From a checkpoint of a small transformer trained on Wikipedia.
Size: 2 heads of 128, MLP 1024 tanh GELU.
Architecture: LayerNorm before each block, learned positions, biases, tied embeddings.
MLP neurons of a small language model. Each row is named by its layer, matrix (down: output weights) and neuron, and shows model dimensions 0-127. Each number is 200 + 30 x the weight over its row's rms, rounded and kept within 0 to 999.
A block is one neuron, or neurons of one layer that tend to fire together. After each block is what it responds to, as a language model described it from the Wikipedia text at the highest values.

L11.down15,220,176,178,193,212,202,186,237,262,180,150,225,136,171,197,171,159,155,262,222,177,199,214,204,168,211,207,183,199,238,259,256,175,170,198,177,216,303,208,197,254,151,243,183,221,215,200,178,182,200,170,200,205,225,253,206,311,181,154,213,187,221,213,160,171,220,211,163,213,205,246,173,172,202,218,145,163,161,216,203,214,193,184,179,184,170,199,183,223,219,194,179,214,226,267,174,151,176,256,158,223,212,239,229,214,181,226,219,211,220,174,230,210,229,233,212,211,198,210,203,208,172,187,207,191,253,178,202
L11.down303,204,168,216,250,259,131,218,216,224,210,213,202,199,226,220,199,193,188,225,163,139,221,213,212,186,171,194,181,223,174,163,188,173,209,160,235,195,246,173,161,239,195,207,187,138,214,176,264,186,250,174,184,183,150,171,196,189,210,203,206,192,216,176,213,198,175,151,179,196,268,222,207,184,218,229,212,230,210,225,199,235,196,182,208,212,127,158,195,230,203,211,218,190,244,240,161,193,166,178,208,232,189,189,204,217,204,245,172,201,272,188,214,201,186,186,176,191,205,181,226,241,158,231,180,222,225,186,130
L11.down409,225,193,235,203,211,229,143,182,271,207,217,184,196,212,192,143,235,214,195,230,210,212,200,250,246,203,159,208,192,227,209,144,205,179,221,202,233,185,230,158,245,254,225,195,188,220,218,176,183,186,212,211,210,144,248,231,167,225,156,191,160,215,236,196,231,167,201,195,203,194,179,244,214,207,212,184,214,240,218,194,247,211,192,191,195,163,178,263,182,167,224,208,267,241,248,205,277,192,231,219,196,173,208,255,209,193,159,154,189,146,179,184,182,237,214,197,189,250,187,182,235,150,187,161,195,173,159,218
L11.down514,154,217,182,218,204,231,217,174,228,177,186,214,198,181,192,160,173,222,163,174,229,232,173,219,154,184,235,216,134,134,129,227,206,176,234,204,208,201,207,187,203,173,238,193,182,261,160,186,185,171,174,205,206,181,192,229,167,185,181,182,171,157,238,166,163,208,226,251,169,223,181,192,244,196,176,217,165,247,219,165,235,270,184,220,185,187,205,189,176,177,202,245,282,240,260,189,176,156,179,236,166,237,206,262,183,238,197,162,202,210,217,166,233,242,148,245,221,257,200,184,197,244,190,213,236,190,181,216
L11.down808,217,216,216,183,247,181,168,173,197,192,234,173,200,239,184,216,227,175,236,115,210,181,248,212,201,142,278,211,218,132,164,150,193,175,256,243,194,160,144,194,192,230,227,198,205,207,190,240,165,207,134,206,197,197,243,163,181,148,201,132,196,221,183,180,242,217,223,227,171,153,192,263,198,226,229,236,190,182,180,230,159,247,195,215,203,230,164,187,227,161,274,243,190,200,150,221,239,199,190,227,216,201,213,235,202,206,175,205,219,191,189,210,201,172,203,195,199,240,230,225,232,230,191,215,232,223,191,199
L11.down815,201,184,186,190,194,157,224,249,137,215,192,211,207,157,150,204,183,207,193,247,182,173,208,187,200,188,278,203,228,184,227,185,163,211,275,181,216,248,191,210,213,211,170,192,244,223,146,201,166,210,220,223,153,233,241,193,161,245,142,186,221,161,236,137,151,185,126,202,215,191,231,196,179,224,201,221,248,189,228,227,209,194,226,145,191,229,202,204,194,233,225,180,203,174,216,200,231,225,237,188,182,194,196,216,166,247,203,204,216,212,222,200,187,187,212,127,196,127,126,224,227,153,153,236,187,174,188,205
L11.down827,188,167,229,182,244,235,228,190,157,194,209,161,207,200,189,177,213,138,166,199,229,179,195,163,218,203,208,192,243,190,225,155,211,281,211,228,202,200,161,187,275,166,221,194,230,229,196,199,190,200,193,189,228,130,182,249,218,197,174,219,191,202,234,179,149,186,157,167,197,229,220,235,195,176,180,214,190,165,201,181,260,204,169,185,184,206,190,163,216,184,239,248,240,203,210,236,197,165,240,216,261,195,202,188,172,266,186,231,240,222,198,189,166,187,170,219,200,149,229,204,225,164,164,192,209,212,141,192
L11.down936,210,170,238,204,220,158,194,202,275,169,180,183,185,241,192,211,170,159,167,142,204,172,162,222,135,210,158,175,186,126,174,199,177,175,199,206,228,249,155,223,206,233,224,236,247,210,190,250,188,207,204,161,207,124,200,246,219,197,209,143,184,191,184,208,213,252,158,228,186,235,154,175,171,221,201,219,223,193,202,150,172,258,193,177,220,218,204,233,230,228,234,193,175,216,179,190,237,121,178,170,195,228,224,192,218,219,193,226,205,180,204,160,229,218,198,214,191,232,142,169,172,227,219,213,228,201,177,175
Responds to: First-name endings

L6.down859,167,206,227,199,227,173,207,266,227,151,193,185,184,223,209,231,168,232,184,229,198,186,196,170,251,211,204,170,185,214,198,253,166,242,162,258,164,205,139,165,142,168,242,237,196,230,175,161,203,207,225,204,177,179,194,171,223,228,201,215,240,183,173,148,220,248,143,164,276,198,203,196,244,196,194,157,112,194,185,219,248,187,206,189,213,155,207,219,242,176,232,254,157,184,209,215,187,206,168,134,202,219,247,253,208,226,244,176,210,253,222,173,212,196,199,199,253,198,187,180,190,173,220,195,145,219,163,204
Responds to: Mid-word pieces and table pipes

L7.down9,189,184,180,195,260,167,207,243,177,213,143,176,199,210,194,175,188,232,206,211,195,210,211,198,214,215,179,185,175,226,223,224,202,215,207,209,223,204,169,160,195,212,215,204,186,208,178,224,201,237,185,221,229,243,237,173,133,178,204,186,237,204,176,206,280,189,193,173,253,246,240,238,239,211,157,184,191,188,204,174,214,248,220,230,212,172,165,195,201,225,209,216,172,189,158,182,198,150,157,182,174,184,227,180,203,247,203,198,220,161,192,218,176,218,211,207,171,224,200,231,207,202,173,143,194,202,204,165
L7.down51,186,188,214,241,197,246,196,217,189,199,231,209,158,242,232,160,214,240,170,171,195,188,219,217,175,182,204,150,186,249,234,181,153,120,175,199,162,209,236,219,201,217,202,209,144,191,231,249,152,191,189,179,179,207,165,202,208,217,245,207,231,233,244,229,221,222,180,234,199,238,202,231,189,199,179,196,182,191,229,216,199,192,138,278,183,188,192,212,171,171,160,171,180,246,261,225,186,167,187,170,203,171,201,174,166,216,203,205,169,192,189,183,212,176,183,190,225,165,167,223,225,214,191,176,232,210,177,133
L7.down130,236,256,207,198,209,201,166,138,208,179,202,275,158,178,239,154,230,153,244,181,183,191,215,180,215,188,252,173,179,226,195,229,153,206,169,248,231,209,223,230,254,230,217,239,215,193,215,228,193,180,208,157,231,166,211,229,172,195,171,210,227,167,203,194,266,178,211,241,166,195,202,183,137,206,224,130,195,228,220,237,168,231,258,219,194,168,203,189,184,203,241,166,160,205,235,228,201,152,204,172,189,172,266,209,161,212,176,204,235,222,214,209,245,214,177,218,228,189,184,211,200,151,169,208,259,260,184,192
L7.down633,205,228,196,157,287,140,172,184,201,207,200,202,157,253,203,146,219,174,181,175,185,218,197,240,198,240,217,258,203,206,229,173,186,184,159,211,171,167,217,208,180,152,187,185,260,186,193,205,210,221,223,172,216,213,227,173,252,241,209,200,186,205,183,217,193,202,202,233,199,172,150,163,194,218,188,197,257,173,202,189,187,149,210,246,170,134,202,183,191,247,238,142,223,189,224,228,201,191,217,161,136,155,216,160,176,185,235,211,193,230,207,175,226,210,151,145,231,158,259,127,195,197,208,193,175,193,198,194
L7.down742,192,214,161,205,220,120,191,171,201,163,169,177,192,186,194,183,212,198,183,211,241,142,191,179,215,239,234,228,177,165,168,184,168,299,186,209,146,180,215,192,262,197,204,191,215,225,276,191,191,242,180,219,178,260,267,219,230,222,205,178,222,196,216,180,161,184,173,205,181,175,143,237,234,220,190,147,234,177,199,219,167,209,210,210,148,190,249,220,144,197,254,159,220,201,241,171,228,190,193,256,183,230,213,248,192,245,197,170,183,230,189,190,231,197,204,141,149,233,176,181,254,177,178,150,185,237,242,234
L7.down854,169,240,162,192,203,197,211,216,219,259,245,187,221,195,179,173,230,162,216,201,180,207,162,218,275,209,238,183,235,235,214,195,169,251,196,236,160,235,223,167,202,242,157,223,154,163,208,209,257,234,244,212,219,151,187,198,183,172,204,189,174,195,188,197,195,198,141,212,204,183,237,218,260,194,229,226,166,191,185,203,222,178,118,233,233,211,209,233,229,204,161,146,173,254,191,184,219,209,194,226,156,154,214,262,192,198,180,215,232,171,209,159,195,231,181,214,167,206,237,213,201,159,198,222,189,213,185,227
L7.down953,213,216,200,215,232,172,193,183,241,266,221,222,138,183,206,234,256,238,203,194,196,179,182,195,164,231,175,174,184,185,212,207,225,237,184,239,180,207,179,198,231,197,187,191,211,201,195,236,177,172,184,253,224,168,207,172,143,189,124,191,201,182,171,194,239,167,214,239,198,224,191,208,181,205,175,185,204,218,186,235,233,252,206,206,196,175,232,185,182,221,206,201,228,239,194,221,187,173,204,220,215,237,184,253,239,259,161,231,269,184,229,220,199,206,193,228,245,168,136,177,164,151,208,237,225,227,236,154
L7.down994,232,243,195,206,196,193,177,172,197,215,224,165,214,222,199,218,215,183,197,209,193,258,218,231,193,206,217,173,180,167,180,194,175,177,221,271,155,226,150,208,191,189,189,227,205,186,209,184,184,205,204,255,241,205,189,189,193,226,157,188,181,182,195,187,254,203,216,247,135,192,202,226,172,221,191,210,186,223,173,200,168,160,241,247,273,184,184,187,160,185,215,176,183,213,145,170,215,169,256,238,265,204,189,170,122,184,236,204,215,253,165,233,180,245,189,173,212,212,235,227,187,151,243,187,219,226,181,212
Responds to: Mid-name word pieces

L6.down205,209,220,205,219,256,174,184,250,240,168,157,192,188,207,179,181,187,146,197,233,241,217,209,216,165,154,204,197,204,202,162,184,158,174,259,157,193,221,220,228,199,166,148,168,202,227,176,211,189,269,192,174,195,197,153,203,196,174,185,262,200,223,211,216,255,236,259,191,146,180,229,219,200,146,129,223,203,148,195,173,227,224,250,261,187,200,214,219,177,205,150,204,159,205,198,209,152,182,272,206,140,155,231,175,152,164,210,180,175,226,196,236,204,223,212,162,203,224,209,239,233,201,210,205,209,228,235,182
Responds to: Third-person pronouns and word endings

L11.down10,175,165,218,216,201,192,155,217,185,210,243,216,223,145,190,225,202,190,198,152,232,257,178,219,216,225,195,192,161,169,178,244,217,164,183,235,192,179,187,223,216,238,193,209,183,231,172,224,181,182,180,168,200,112,198,248,191,165,214,223,166,197,205,143,192,155,134,189,222,249,191,196,219,222,195,212,238,194,192,183,215,216,194,218,221,260,235,152,201,188,252,182,218,190,265,203,188,200,212,218,184,230,204,165,259,173,149,171,155,179,178,161,170,194,196,194,187,229,217,235,151,155,236,206,187,212,264,201
L11.down231,151,188,206,184,173,166,215,187,245,175,216,186,188,204,201,211,213,191,195,273,176,147,250,182,138,180,227,228,160,243,186,181,153,208,198,221,179,152,190,244,209,181,220,231,197,232,162,220,280,182,215,223,229,196,254,185,243,165,244,188,225,197,191,225,154,216,143,189,212,197,215,181,197,142,190,174,220,208,225,239,224,209,171,231,237,189,249,181,192,241,208,200,225,133,169,165,146,200,187,230,216,162,186,179,244,213,167,288,192,209,190,214,187,200,186,232,238,172,199,184,214,254,187,174,178,210,192,221
L11.down362,185,184,161,215,239,145,153,166,203,221,209,211,182,186,146,228,230,260,126,214,181,292,176,168,202,198,202,238,189,194,217,235,211,226,212,169,203,157,171,189,192,266,222,206,184,199,233,153,217,210,211,199,238,208,206,225,236,159,199,200,179,218,220,165,228,211,201,211,212,217,272,227,158,235,160,155,249,255,205,166,196,180,270,176,173,189,175,227,231,205,205,188,226,230,172,186,192,219,218,215,227,187,221,191,221,207,218,218,176,204,184,221,235,177,169,204,271,220,216,151,201,206,199,189,192,237,181,209
L11.down375,195,222,193,212,184,213,218,192,207,246,171,161,196,210,240,142,206,203,218,261,164,237,188,171,202,205,211,241,210,179,173,194,231,241,218,201,179,273,190,214,226,173,195,198,244,204,220,195,179,170,158,256,231,215,200,220,178,200,208,267,206,204,215,213,261,152,176,256,200,203,166,205,266,171,175,198,202,221,244,212,140,213,164,199,179,204,224,170,200,188,249,204,175,174,178,253,194,192,221,159,205,222,239,214,176,248,215,143,201,185,210,218,234,195,170,219,154,169,249,180,160,175,243,210,151,173,229,148
L11.down577,193,149,214,237,207,197,226,202,177,176,158,185,171,200,188,193,267,201,239,226,212,192,248,239,207,150,229,212,219,178,172,209,202,178,155,213,206,230,228,169,234,232,171,156,302,200,93,201,258,194,226,220,221,142,208,220,198,163,218,243,216,239,196,129,163,194,213,193,186,207,206,187,129,227,177,198,251,200,182,152,195,213,201,184,170,177,204,195,139,186,211,123,215,210,203,210,210,203,197,188,171,256,208,234,232,212,175,193,208,169,221,120,170,235,218,210,199,194,166,155,229,201,219,196,196,214,217,206
L11.down797,160,183,213,225,238,241,241,215,224,210,146,271,194,216,190,212,211,197,208,190,151,227,173,196,217,217,231,194,176,158,197,205,205,192,219,212,258,117,199,235,164,193,186,211,161,204,179,151,282,232,199,180,154,160,180,190,193,264,168,253,227,202,212,157,178,131,240,208,207,194,190,177,204,153,197,220,185,172,223,246,217,215,174,212,127,179,240,187,186,174,224,234,224,214,182,221,170,179,174,216,172,158,186,213,162,230,233,185,273,192,218,225,202,176,212,193,176,189,187,200,232,206,228,193,190,247,252,133
L11.down933,187,173,248,164,199,208,242,198,219,216,252,184,172,218,188,210,185,199,164,223,147,216,249,277,256,227,194,210,239,148,196,214,131,220,204,229,218,169,209,144,178,190,283,229,132,162,155,175,190,223,204,170,180,202,194,160,251,227,152,211,208,178,200,236,216,127,228,234,196,204,200,198,168,176,198,213,218,215,233,224,190,180,231,222,208,236,208,216,177,172,180,144,136,208,255,196,139,156,202,203,214,240,197,184,231,213,172,185,197,251,197,191,185,189,176,180,206,192,157,179,184,212,239,187,163,182,198,186
L11.down960,119,189,220,171,213,159,246,172,225,249,157,217,207,230,165,238,217,165,270,203,230,238,201,148,214,194,192,154,209,170,210,210,197,182,208,181,186,201,182,210,178,167,194,170,172,196,249,181,224,215,187,207,227,198,227,158,161,221,178,213,189,171,171,223,192,218,238,184,176,239,219,212,195,201,159,254,201,232,238,236,197,183,206,248,235,210,219,224,187,198,173,217,169,181,219,233,198,213,237,216,243,256,171,181,230,173,240,184,197,207,195,177,118,218,253,210,235,206,199,209,159,232,235,192,161,228,288,210
Responds to: Determiners after verbs/prepositions

L7.down59,195,158,201,251,153,184,232,191,203,222,144,198,217,193,211,217,218,157,218,157,173,198,177,210,204,184,251,219,182,188,230,180,197,205,181,202,201,219,225,186,187,223,157,211,234,225,194,186,162,189,142,223,197,219,240,196,154,194,230,228,194,213,258,220,211,188,189,170,157,144,167,227,202,127,210,190,187,202,198,229,190,232,276,202,194,182,202,260,200,187,178,153,164,187,206,179,192,171,198,194,199,183,205,223,229,192,201,268,215,187,227,188,261,179,131,220,233,281,128,133,161,204,148,189,159,226,166,190
L7.down188,191,219,207,211,228,203,174,182,195,189,197,225,173,146,220,214,245,177,178,217,175,193,212,179,178,179,192,190,231,215,301,229,176,183,178,211,225,161,245,156,184,175,201,164,186,208,151,231,205,193,201,160,164,187,140,218,166,197,208,169,189,190,200,177,208,199,203,175,267,217,208,259,227,196,209,183,270,161,196,243,123,221,239,175,198,181,221,187,195,181,238,136,159,132,174,189,233,244,167,168,243,195,208,183,216,243,216,196,210,139,166,222,167,201,234,207,222,220,164,240,186,206,210,170,212,238,191,239
L7.down257,189,257,179,236,230,149,182,208,276,184,187,185,177,238,149,187,200,226,194,174,178,183,184,211,210,213,290,196,212,142,232,205,187,258,170,226,191,206,147,196,223,171,185,226,207,174,227,181,220,230,186,183,172,188,241,199,205,217,165,181,209,197,232,225,171,176,158,210,161,202,232,187,198,188,207,190,159,215,245,184,267,191,211,205,132,190,206,233,168,212,249,200,278,199,223,237,186,245,183,233,166,174,265,195,164,168,193,203,245,194,194,173,141,264,231,233,226,173,243,140,198,243,168,190,230,212,257,186
L7.down561,200,218,212,193,159,203,182,115,217,148,237,234,239,202,217,155,228,202,144,221,194,172,249,162,202,232,227,196,207,157,172,172,202,209,233,179,173,199,205,191,241,229,176,180,267,201,186,195,258,265,184,159,199,160,173,209,151,231,212,194,177,184,187,201,254,223,180,201,161,252,264,196,208,173,196,182,222,242,236,197,213,205,215,139,224,183,193,196,225,187,203,222,200,181,248,214,197,246,206,216,163,213,224,178,228,232,224,229,168,210,190,186,187,194,170,206,216,198,221,202,223,201,221,130,188,230,247,238
L7.down604,233,189,233,190,171,210,187,161,194,251,193,169,220,184,149,214,210,206,195,203,129,190,237,245,175,134,196,124,231,148,215,154,157,212,226,232,185,208,173,226,212,209,225,188,172,202,228,177,210,193,239,187,223,192,194,245,197,199,159,218,201,186,219,191,184,194,142,177,182,246,256,227,226,211,243,152,208,213,198,195,172,273,211,215,182,179,185,208,191,197,259,176,169,160,192,180,197,197,219,174,167,188,200,223,208,190,155,142,229,131,220,263,202,212,194,187,146,216,250,233,227,200,207,177,214,226,158,239
L7.down611,168,173,204,214,195,120,225,223,196,206,171,189,233,222,204,198,206,125,182,199,221,140,204,192,218,208,173,236,215,237,199,235,226,221,244,226,152,185,219,208,188,242,174,241,154,220,226,144,214,202,206,190,145,209,171,136,218,174,228,198,195,243,157,178,184,204,186,179,179,182,227,186,212,137,156,232,197,240,189,192,187,199,182,178,180,207,159,198,225,222,208,239,218,219,212,216,178,211,216,197,221,173,149,180,147,166,211,220,232,206,193,133,208,168,256,194,226,202,271,223,252,195,156,172,213,196,200,209
L7.down1001,172,207,216,171,205,205,159,229,190,188,208,242,210,224,232,144,222,218,136,219,204,193,212,213,191,180,203,233,226,175,219,204,189,204,171,215,236,162,261,220,199,175,194,221,205,207,238,198,191,217,215,265,225,170,217,166,205,201,193,230,226,224,210,237,165,162,245,210,181,152,233,203,143,167,253,177,246,183,204,196,170,229,230,192,230,220,168,209,206,185,189,184,193,164,155,174,248,189,175,229,247,225,197,217,192,221,187,198,144,191,190,196,164,203,255,244,217,147,199,216,162,253,172,224,233,178,212,201
L7.down1003,142,154,198,142,205,172,195,225,197,217,179,181,188,217,208,162,217,215,189,237,219,219,239,159,216,192,209,219,195,200,201,259,186,252,205,199,210,184,167,178,179,187,250,221,204,157,176,231,197,228,204,187,182,183,142,237,235,246,159,255,170,199,189,234,205,163,189,189,212,230,195,202,160,174,147,165,228,173,189,191,183,213,205,230,228,179,204,177,225,276,204,219,251,208,159,134,181,219,197,197,212,169,262,233,159,258,192,205,284,178,172,188,208,180,190,204,224,215,157,218,199,183,183,180,243,137,242,178
Responds to: Mid-word fragments

L7.down54,157,210,238,128,234,177,234,160,163,147,179,191,189,218,250,258,215,175,212,214,149,240,190,166,227,140,214,226,248,202,203,219,202,208,217,229,158,235,222,192,193,226,214,156,236,223,245,253,195,209,180,233,227,227,266,195,179,184,172,223,239,188,216,205,241,160,228,216,170,214,179,204,125,236,204,170,233,151,223,253,192,206,223,194,228,210,215,204,261,187,221,152,175,203,178,212,219,227,196,196,226,185,119,167,207,197,219,190,136,232,216,180,170,205,195,180,212,257,193,211,155,246,223,237,212,220,231,180
L7.down55,205,256,197,201,182,196,208,200,189,250,152,208,163,233,226,233,189,229,222,184,175,218,218,250,210,181,161,220,222,227,253,200,221,179,227,217,206,219,179,215,189,161,200,243,205,159,179,163,134,178,170,202,215,196,190,195,217,267,248,169,209,239,233,183,217,171,190,167,175,138,193,188,130,194,138,240,220,184,208,178,208,189,235,210,216,197,176,210,209,226,167,225,174,183,210,189,157,218,213,201,219,273,228,193,170,219,214,213,203,190,167,233,239,131,151,165,214,231,212,155,230,192,156,249,173,172,184,225
L7.down313,227,194,149,150,195,220,197,226,222,228,188,172,152,159,219,204,236,260,202,219,198,178,189,229,241,214,149,143,177,198,215,262,195,214,180,169,218,203,140,154,165,219,238,204,189,203,211,194,162,161,195,217,188,196,194,213,197,208,215,229,176,164,163,190,186,212,199,135,131,248,158,205,241,188,215,205,227,231,212,198,192,249,171,250,158,207,188,205,163,174,203,194,189,202,197,206,219,264,243,253,181,268,174,203,220,143,219,182,233,214,226,207,243,164,176,162,184,134,158,272,164,152,210,202,183,182,225,232
L7.down505,136,176,169,180,177,140,173,208,237,175,205,212,156,198,240,214,236,179,180,182,257,211,210,161,201,258,134,196,242,197,195,174,229,204,223,219,217,204,170,193,217,183,123,187,187,232,156,184,209,234,175,198,223,292,257,194,210,147,237,241,221,165,289,212,201,190,257,168,205,249,190,212,256,239,177,139,122,169,187,239,196,178,191,188,221,237,220,227,239,212,210,185,230,216,214,191,230,189,180,201,159,233,201,200,172,199,178,206,197,211,238,185,177,223,187,222,189,192,189,205,210,219,265,191,199,242,207,204
L7.down527,208,220,211,187,240,197,212,142,145,168,178,209,197,213,161,242,195,185,193,198,169,192,159,278,246,183,212,193,197,203,225,148,204,220,203,186,184,202,183,155,193,199,232,204,169,163,228,207,197,157,196,253,208,200,174,180,154,221,230,235,172,168,189,186,200,119,244,151,194,185,250,200,248,195,206,224,227,147,211,242,195,258,211,214,210,177,261,223,222,204,156,217,207,186,156,209,197,279,244,220,212,195,166,187,191,231,219,209,195,230,214,199,203,211,134,223,209,222,208,221,211,186,210,215,211,207,224,164
L7.down608,228,234,200,189,211,217,182,163,168,249,195,170,206,173,250,257,158,191,213,170,226,204,183,146,179,172,149,166,197,202,197,192,139,257,196,210,155,194,183,203,197,153,235,185,257,231,228,215,193,211,227,188,215,193,207,217,166,184,172,255,183,196,156,189,259,125,238,232,263,241,189,182,200,166,167,228,179,179,189,197,259,195,224,180,249,121,181,159,204,230,204,201,195,207,185,227,186,230,196,247,179,182,149,207,178,197,168,209,208,169,238,203,196,197,235,188,136,226,177,226,235,204,212,217,199,221,196,155
L7.down959,177,236,251,254,211,157,264,164,189,189,177,179,192,181,180,260,197,168,236,183,201,227,220,202,188,185,188,157,259,167,168,158,217,215,128,208,183,132,205,146,203,211,188,178,169,154,181,195,179,230,218,173,192,226,219,205,149,267,195,236,189,195,154,183,249,222,231,222,191,156,255,238,263,188,217,178,214,171,144,262,235,197,176,188,213,169,213,187,185,161,219,181,189,168,225,197,190,198,203,186,190,200,187,225,194,196,178,204,206,195,205,160,208,198,212,165,146,180,228,198,184,207,198,261,163,221,226,214
L7.down1023,238,211,255,201,183,183,226,231,159,190,192,189,240,255,205,235,248,155,142,261,172,177,203,175,173,191,219,176,198,237,201,205,167,169,185,188,195,188,151,216,177,219,157,195,213,181,220,204,206,194,182,199,205,229,211,184,244,155,248,172,185,207,224,126,221,175,215,200,209,204,237,228,230,181,202,137,173,206,198,210,197,223,215,191,227,225,173,159,210,190,210,214,172,181,206,267,197,176,165,218,183,162,155,220,164,224,170,248,266,189,136,176,199,196,224,173,219,214,167,181,230,159,174,226,242,223,182,203
Responds to: Clause-initial subject words

L6.down770,209,192,146,163,246,233,200,136,244,221,196,189,231,197,244,203,242,200,186,179,191,185,186,188,188,200,202,248,185,210,192,245,223,203,140,206,136,194,200,258,239,159,223,181,200,181,195,205,260,143,190,191,200,212,161,218,233,208,186,221,184,198,249,179,202,187,221,251,209,198,205,202,166,161,174,168,199,194,216,201,185,222,171,202,233,190,214,212,147,187,194,223,262,190,277,264,169,162,168,191,209,196,154,170,187,221,191,216,202,188,207,189,175,163,213,186,181,203,247,210,164,180,193,216,196,213,197,157
Responds to: Mid-word name pieces